Part of a small language model's weights: width 384, rotary positions.
MLP neurons of a small language model. Each row is named by its layer, matrix (gate and up: input weights) and neuron, and shows model dimensions 256-351. Each number is 500 + 25 x the weight over its row's rms, rounded and kept within 0 to 999. Numbers have three digits each. A neuron's up and down rows have the sign that makes its largest values positive.
A block is one neuron, or neurons of one layer that tend to fire together. After each block is what it responds to, as a language model described it from the Wikipedia text at the highest values.

L8.gate1:512525471449518470499498477471496502453461504490520487524519529496496515445481540516521505526476521486502489479474557535460507514473491482503541519476515480504494494530489487513508475513501483494538526513481475545513513477461509446529533512508501504501516501492546508499469520485533536524
L8.up1:493527480500483500449482487472525530492490504534486522496553506506497553482475501520521528468482459492539471519516526531481499469476475492499551495531550481476490492542522495490482465473506504487494499564495502471504512474522484499561534511487470518519489512516519487455485510496495520458
L8.gate411:489509536482464515482478514472484490478470535496502504478515507485514481508474525478470490464494520472471479447487500461498487508486497485521509469546504497496498479455490485503506486490467511474539514531547520471475501510478513481526542493533522525486502544528483512505501526478508503492
L8.up411:507481489451493536482518508501481525504481482524508511494500490511516559468466555539478514492508498497497495499521531563482525529460449510489500498551516513491498435503511505442481502493496493536559491490466462525537530453500523488500550490524497488518498494533516529528486534534494523534
L8.gate452:517439438535496450473492487503471508507496478506516496508490529485501522503506499464520530521496517502486516475534496519506526479475515514536486497509493545489479454509525512483464484491422542475481487516514513497493499486514506506520477529445542475496464469443545533469499528495487478464
L8.up452:488519501458453486481469460527501489481524491499483526537522514519533508514487483529517494472538517491492459539498516507503488483499533494537532465494483492500519473463512495504498491523445507537486505524528494441581530493539487451490452519524475490504510549527498520545492532516457496507
L8.gate519:495493497465490497470480504478490514490501466499516520505494526497548504485489490489522456501468482521501490510510499549516508477496525440537489537454489476496514476474509525473521503482468474491530544493517505515553478480451439496510533495528481504485506487549500476507489491486521476470
L8.up519:561460500485479515504478520471478479490506463481481539532497484516510531512501474497472495497505511496557522482509503514488515515506506453536437493480502513478451472484443454488462498469512505472450528526463491466503488482504442505470505459502514508556511482538484455528487454513539487501
L8.gate984:524488490523507486495533529486526506528500503464486514551489500540486493504517500485505522473486489508530464484476472472520463521488487467533496521468535544470480534501464469449466523459521550471490503520466438456496485490481522519523502532487497524461502529520441569567482509497513507521
L8.up984:526499562486490544518484494512515494510475477506492487497504480488509485522494536483467472534489491469493495476494523513505506520511454528511487539497529492495508469533461539516490489496477517463509456554498448475525489473499485461510471494501493497488500515484541471475523513488493460540
L8.gate1048:532497473494509503548528480448461505525454505531508503539481526501476494516532494505538522494545483504521469494501499553433468517509508526541513516454524497520503500514490516518499490516489502485489506458482460460485524447484505529520495525495497537487493492486482532508460527487543493454
L8.up1048:523499514529520513515470492565487479529514471494492510520507506502479494484453512493496529449522447537492538507479482502457507483508442522527460495545495533508495510518491530477513454457476481483518506470469556465501493509514489506519493488487483493488481525478488572489553509474566490510
L8.gate1290:504479499515506555455502459533504555475528515511501518495476476506515499542497515480552523494496515509505486473444535492486474508491489462491502528509491500464482472502496537480500482432519561506522476500473513473497527450482490480507503491492532538447519501503511496525492557466497548481
L8.up1290:500494476473538469501476501512458495535515500490497498519536505491518490514488510507495451530531539503497519529500534516515501483509517446512484481509461512492496483531518490481480507502532519452475489521446449480504459493497475485505508525502497531490500508535477500496506488520525495493
L8.gate1439:448532479526524549497484511483515490514492523517537515501474461492490527465514481499469456494464486490507496499535509473502480531502502500515553457520514509499513524508498539457545503534484518479518532474523501528515518447516520487529508521469502518508512504476509502492487533479477445466
L8.up1439:500508490491477486497486473537535482470488446485494507491522477523449489526548508519500522494486474473514447461525496492494497470528513500532519436508490508515504425488472497521473472502471554453474498555533431504504526486504489510516480501569459485455448505490531523495531514492497459485
Mid-year digits. Inner digits of four-digit years and season ranges, mostly in tables and lists, e.g. 20|0|7, 1998–|9|9, 19|6|9; occasionally other numbers.

L3.gate186:500501513507464507457499489497497508492487487522527512547496539507488462512511523537502545501548508500542488466515509471539470488485468500490494514551494497508499514492497528434477475535525476530543510508506486534526494511492520497477484506510484452517502523513524498487487528495457514477
L3.up186:495510495491536489487471481503515455491557525524459504507477487498521509438510504488550526508512487508513503535541534495496514466502480510483500497525500500557521459493490576511492460485477503504506482460534482501506530525502489545561496483507510510516529572527506520518540522498473535480
Mid-word "do" fragments. Word-piece tokens inside longer words, mostly "do" (undocumented, postdoctoral, Sudoku, Rhodope) and "chi" in Achievement; sometimes capital H or Do starting names.

L7.gate173:528496490524513545494510486478526488438495489531495502480488499525503514516520501468499479500476541538522502525475508498542515493487512487488500462507489530553512489483498524507518522477512549454497522515453512491489512500499486555486519474524513541460499483516486549477544545516459537471
L7.up173:482488508473525518476555467512473492489524514518493468491526518503505517490528531451494488506472495469503449510470514556506555528508521469572528495498497491470492523516542467525494477453479519487503500511451509532481496496528506475462524428556510494541497494540507518486508521524488498468
L7.gate195:516460489483533489458501467514516483467536502476467460503458511520536481473505479529488497509508457480480508466536503466528519496465520502532534550492500492467487535506454481470504512502520500520539529532494514529494547465553522498472508486480536509519520525496473477488484492494501484491
L7.up195:478482489501523480518502480473489566524474488503508483462490528494521523478505487511508499528483476472495510505531513500509543523544493470502509499476504500498526518483483515442514558464517507479524518518497501517509460509524473544456519513523465488538487522481480530482507507502515471487
L7.gate255:513494504443521503543554477467451527460458502438509476520524452476525480503494506502543504477512517484498527473515519458482471469502477479490520482464506496429512488525494471525489490510478486494498487501501531469507488472492531478495481517514484468483549483515497493480513477436538554531
L7.up255:522514493493557466487493477486472499527488470501544484515479489527505542478488521447459484516485480508508466532528501491504498511464527490499557479545509495523490479476493525499498475487517486456512516505522518494503504483521539472552532492576483495540518485500560503481431506527515483508
L7.gate1091:530466502498511508515500548537521481481499535485509493529460530492480504481476480492468488444489489488487493479523537547520508517513475471509497564514495500445473477483518483499505489463506480458476502506521512522487479506514513494500519502491501517491478459528492509523506490503480462454
L7.up1091:498467498482467524490499529499463470475456485472513479536501456469460531503474514477534504476480537509518531455494531479514502473448501492530504526516474522463508480446479502470481501445482516474472521496528486542523480492504539502503486519510484516477525517531524473465503513476470492522
L7.gate1111:469473552474514463537458447495536509488511519518519497479523477492480563507468523513524506498521450510479534515536527472512504532513473497520496496497507514489492524471490494468503533483498465487505545451516499498536528486530469509512537498557499534554497563498505462511504476527511550455
L7.up1111:530510500506483510504526513482514489513498513498515513493496516466495457446495492475505513519507466525476476546523494514491504532470490539510480516472498507494495536485470494493552505514514521525515487445524474531515511505519453476514486494485517522523573523455495513517544488508486502511
L7.gate1272:447475531478480477512490526463465497520474482494493491535525473503515488499511510498546512473518487490527514490479526527500527473459525491495564519493498493493500499559546510472516459473505466512495513469537492513478508528497530495503435563471495483474527532508503529480510555498521467452
L7.up1272:467483509470462475499498460517449495553481474529521532521491454509521518525502472463498522504509536506524505435463501502510499548537507516487487509500490500495527474515507471541480514498491489472476545515476487487526521483483467530505570480495525484505472525522504526492520513514509519479
L7.gate1449:457516482447521466526539524472472494490496464530460512520496467518493537485449525489505512500500471465481495481522511513482491502515508480512527551506551495461511513524506526543448478496503509462515483544483472488513526500485507475521508468505473515522514484517530515478450518550503540472
L7.up1449:494504529460515464486497488467473499540491487478517461551523475481520513475470515497534467518527495487490497502501515507514459481489513472494519510544500501485542475482469459496500463482492487482519482535496497502515535495509523461494503549481461452504494505492524458447466496516534522525
L7.gate1503:514521490491484514481526477554537490496521530544520510456510464488524498484489556522489533510512434528487510493535474510508523518467494494506473468518481499472518508527511486506540523503481473516558493497452486524507514509470467543461532498516504487483459518442458484499493466482477562497
L7.up1503:471447509535488483488494497465538527500519506528505466490478515465509493510505488466527529506533527499507481512518515469509480512468474491522514554470525543519493512495519508491494486511509491443448520510492455491529521480513485514520465548487506538542547516507516510486512500497485499517
Mid-token of predictable sequences. Inner digits of years and numbers in lists or tables (the 9 in 1998, the 0 in 2009), plus mid-word pieces of repeated names (Udhay, Roccisano).

L8.gate825:480492494514474484506493536458512481476481471506522520498484552477504551517502511489527458478513455513481532525489517519541527510516509517485511511483516523469498521521515517485563504495493460497506463495508535500509559526498510496494549484527511557521508498507497489492521499495493485502
L8.up825:485553488515467486478481483490535494508508486487456462465482520532477475500467522456481493510482516521509534586538469517486459538541485516521476512515485532516506480504539479509508531493484507520457545479488489513491492507511492491485497440468524539508470478517479519486500484492516487497
L8.gate898:504486528519546507528505535527558478455472492496460518472513515495500510552473490499465435474512496511532522503492504527510523519536537523545551491518474502516534502499482457502516561535502519541507497574470526462501486470531492472511447492540508518506524469479519511489503512484511537496
L8.up898:519521512484479496508519469466504497489515529478487475508502560476545492506452513482466514500553483513492495494477529557481524520506496518500499488501478492469531496513490541490525530529503515493485488459475531514474492469490435515484506495511544529490494435509506504517454493482460495500
L8.gate1019:521493495507459525533505508481501497510494537518503506493495474484558479524506525543479461538513491493487515489470510502531500453538514524505516513482531504489461497505474514494494509541506519508497521475544446528529516490545511545480521479500532531483505537503514507444524486540485497516
L8.up1019:518466474503511448493503492521491505493553488525484496463513540462487470493506511528486485485516501496491501546493497499460504492466499504488493470509490489475502499479512518513471494521459527482477533463500482473507534502505497428515476477500497515512481512523515463488486502526484488521
L8.gate1056:504532496489528504496507516583518542528463438510496469521491523503500518514492518490520497457551516524457559525494503483512492547537477473479471484469560502451502496526522519518517486476520495496524438506480528518537485543485516481525490534502502501503475499580497506495500471512528493480
L8.up1056:484479506496524478479532478543494502519516477495499491491513491492542481553496508518518475502508481513458495501515520502508468507527524509499479485481496537548510486507483548465460494539467483515503488501502510492482480505511547526461516505498526512498449533526495502490515508465481499511
L8.gate1071:497484520499485448452514530552532523472555514445513503495491487471541464527515518525488472482511491494521491505488512479515465479544523478510496481511488521482470554519480446482504532527521527526502475453517488526463501497519517520483511518517500492507532533514496481548498552551490489523
L8.up1071:550472485499536488502534518490489507507517498479497521455477546504502530524537521538472521489498536500496509527444463507490500483505550536494475490465505473477540468489457508515462517484497553453501521488440495495497499513471509474528511441509513515487459533505491515544508508439528478503
L8.gate1072:518493503520536515544482490419531486491515485508519500485475460431492495514478513504502483521511450544497520559486515512481471496514508479522511488519486496485496546456487449501483551514530542527508491502520535516504469489511512471511542465505513553463498470495503467513477512506487538529
L8.up1072:520493435540514497481446482510497475508528508487476510504503504463477498469484517510474498491512512513499520538492467495494479494532508514493517490542452484478472493511453501507509501509467540500495538494441528501534542513487519513507495467490492491480503499504462469481520492516536473525
L8.gate1127:470479465516489515466531518494471499514516515519500465501466534485458494503438547485500480515515476592475521528525459537472484497545488492488578521506514500476520504502492520471539522444524521448480511511492496487503493479478510481492509521518524486483458488499487495512546518537532502538
L8.up1127:514535493492470530506489513468449448506494466515464491536526474464495515486501529445499473465480463474491536516470533491511499515480469489499463543478482525522523522513527495493522453528490531539520521484496499523530532512486481504479498504532499506518533511518497502492517453486486539499
L8.gate1266:519483512496501506499531503548519512455522469469452488494484521499553509540490513547509489508509492499501517506518537489506436494450490497479482488481505463472507468506481467486490512529493501493513424505463526484467524496495501523466557479496590488513461494550471526450454503485505475482
L8.up1266:518481513474486442540492454488478468492486507500503514505455521545509496499452472495441533474475522504471506519483454502518471478548530515522507530478475503542492522521566457484531481488481508494511522517472511517487522491482484466499473487509504503522475514481523445476468482494476508490
Completing proper-name endings. Final token that completes a place, institution or event name, often after "the" and before punctuation, e.g. Mediterranean, United States, World War, China.

L7.gate20:497478526471514497491470490523504503507480500446467416505541523494485507491487514562552470500516488506479487513490496473480534470493498498486493497507471470504465459480522527488496483518499448520497510535516493477477536490496480515496522533529514491488496490547530456477531520551508529531
L7.up20:454493503520508466513527532518529548515515519531508503497500475512506540511525471479493485498487513448497525470501501533461510504572538526503486503481510476490511501502463507506509514440527523491513483494536473474470476503467527475488461455486511482512493527498484489510488456486513471457
L7.gate236:495496516513484479517451541465492501482513489519507486468489519503509511569484508461518499472529473501515502520519526462501475529537511488517548480473515501517470443482480569582483498522503498512519465493515530482510510513541554517543498472472510533497487508469500532507482490542498485484
L7.up236:490489520493493552541488491515473570542484506496557503498512495543491485469510465509498512523500493479522509537517504501506485519519471510528526513482461496452499528511505514539470519497538450510520454505534500527515497503532484467481521492485432508505512479524493485518531508493510492531
L7.gate289:499465488503547504528526480469540475442493498496483479511488486475535540545480472520483511450470499478539491504485474505527533466502511497499515479529485467529471535461475486536495547488545486468537486500478431527474502488504456487515497501543483489477497494495494511504454492512518545485
L7.up289:505516566505492471515563476495483538462483509513460499472489452499525482540545527480518533509525466457504525503551485489528507481515508526535491489469492520493500496493478474486544448513514512494518505483494500490485471517519507460472525483513527510502474531510489489481486528508492469463
L7.gate305:531509509506507495503532477497502535498510480528493531534560468483527522510478482542482527503523454497477509519538537543509536492476479515512520471479497500502509518497474480472489463479522522501466490516505465514523504480527505510476531503463530510477504504515534500488513476544524513493
L7.up305:508487472479491480542516516494533434497549548539518439511539487500475466501471512479527485464478527487475506505492458479476489490565495483493509516469539501473502472476481512504550545494485512526467476497491525488523497488483536494509491427554516491458515523518489500515518512492495498508
L7.gate825:501467484490504476470523466534493525480550476517490528547467511485516548464452505522523466476497475530521507486521536480534517505534481455489490516496554492502527528522468526494541480474462497475491479463454498519466485534548491484512491488510517475476503516540504498471492496510523477471
L7.up825:510489492467485463491458489515475530534487540491503468456494497516456475472500500534526478522486490496446475491499493489536480515509463519502476528516478547538485477525512506507508537477504498482464448497495480477500461486535488515490458514452489498470458454527500532498473500532455488546
L7.gate959:528494491474500473522536473512497584509520542537516457500487515463532453518428539501505457512486509508441511511464521544477450505533490482519549487508514484484506465488476517472517529497513464497530475486455521457490530493493500466457516482478516489474472481485533468494516483501465490486
L7.up959:530482517443500535480488502514510518488506476502474487486491473504487536534535513492500510491485481556483485549494546536512527528527512532465500487459518514490555486580511483483509453520518524502502517490505529525514527490473493514488499481468509502505539437510505516549479490512492530501
L7.gate1238:499487480506494483470468510491491535530507530508436497490428485482459523489475535534536537485535487521517499520525449524551504530493472538499517506535530510459476498494481489488519534502508526499509488475518527498494506505499559523465506492442520514464475510480510495497472544522484490491
L7.up1238:512483525504505553461483529505540510447515512530481483453468490455482505525473512507499545505463497549459532479485472542524498511537481470491461498490529516510478467489508501493481520519515509492453482500492416458488484529499540458477481478494524532492511448494484476549493562505511529468
L7.gate1463:494521470487487487526508499483500515511461555508527494471486440514522499519460534505528480525508489521518500498504473506510476512518524508467527565459505500476501488531466478465520476448497502515502504515483464464495516516517512457510534485443482510498459479541473486512489504571504521451
L7.up1463:465506506471511475513505469509534588532492540517509507489496468492558542486478453499510510478465481532454509497525534500490539490483520495498508509479514502509480520473509512506522512487509530448479507549531471519506491500525494467530521508509505509533471486519517485494506489469488506504
Country and region names. Country, state or region names (or their final word piece) ending a place phrase, often after a comma: Bavaria, Germany; Minnesota; Gambia.

L3.gate1193:478482483495491487464557485507526525531517528475477502498524505453548524481478493518490522482492504535504510463481508554522507505473532471531489518582488504505512499514527526500487525526523526530506486517490476476514493470523556535522492463458485529487510484510500463497513485549513475441
L3.up1193:516517554522512499501509493521479545483522518533522457539493465501506497527457516515476511521468468526487539463472484509505487474482513482477503476472498540478517545462511496477501499514484499486458506490446496450485495508471523462480519487503503488429431493509530510519458468509497519523
Place-name tokens. Fires on names of countries, states, provinces and cities, often the last word of a place name or location phrase, e.g. Vietnam, Utah, New York.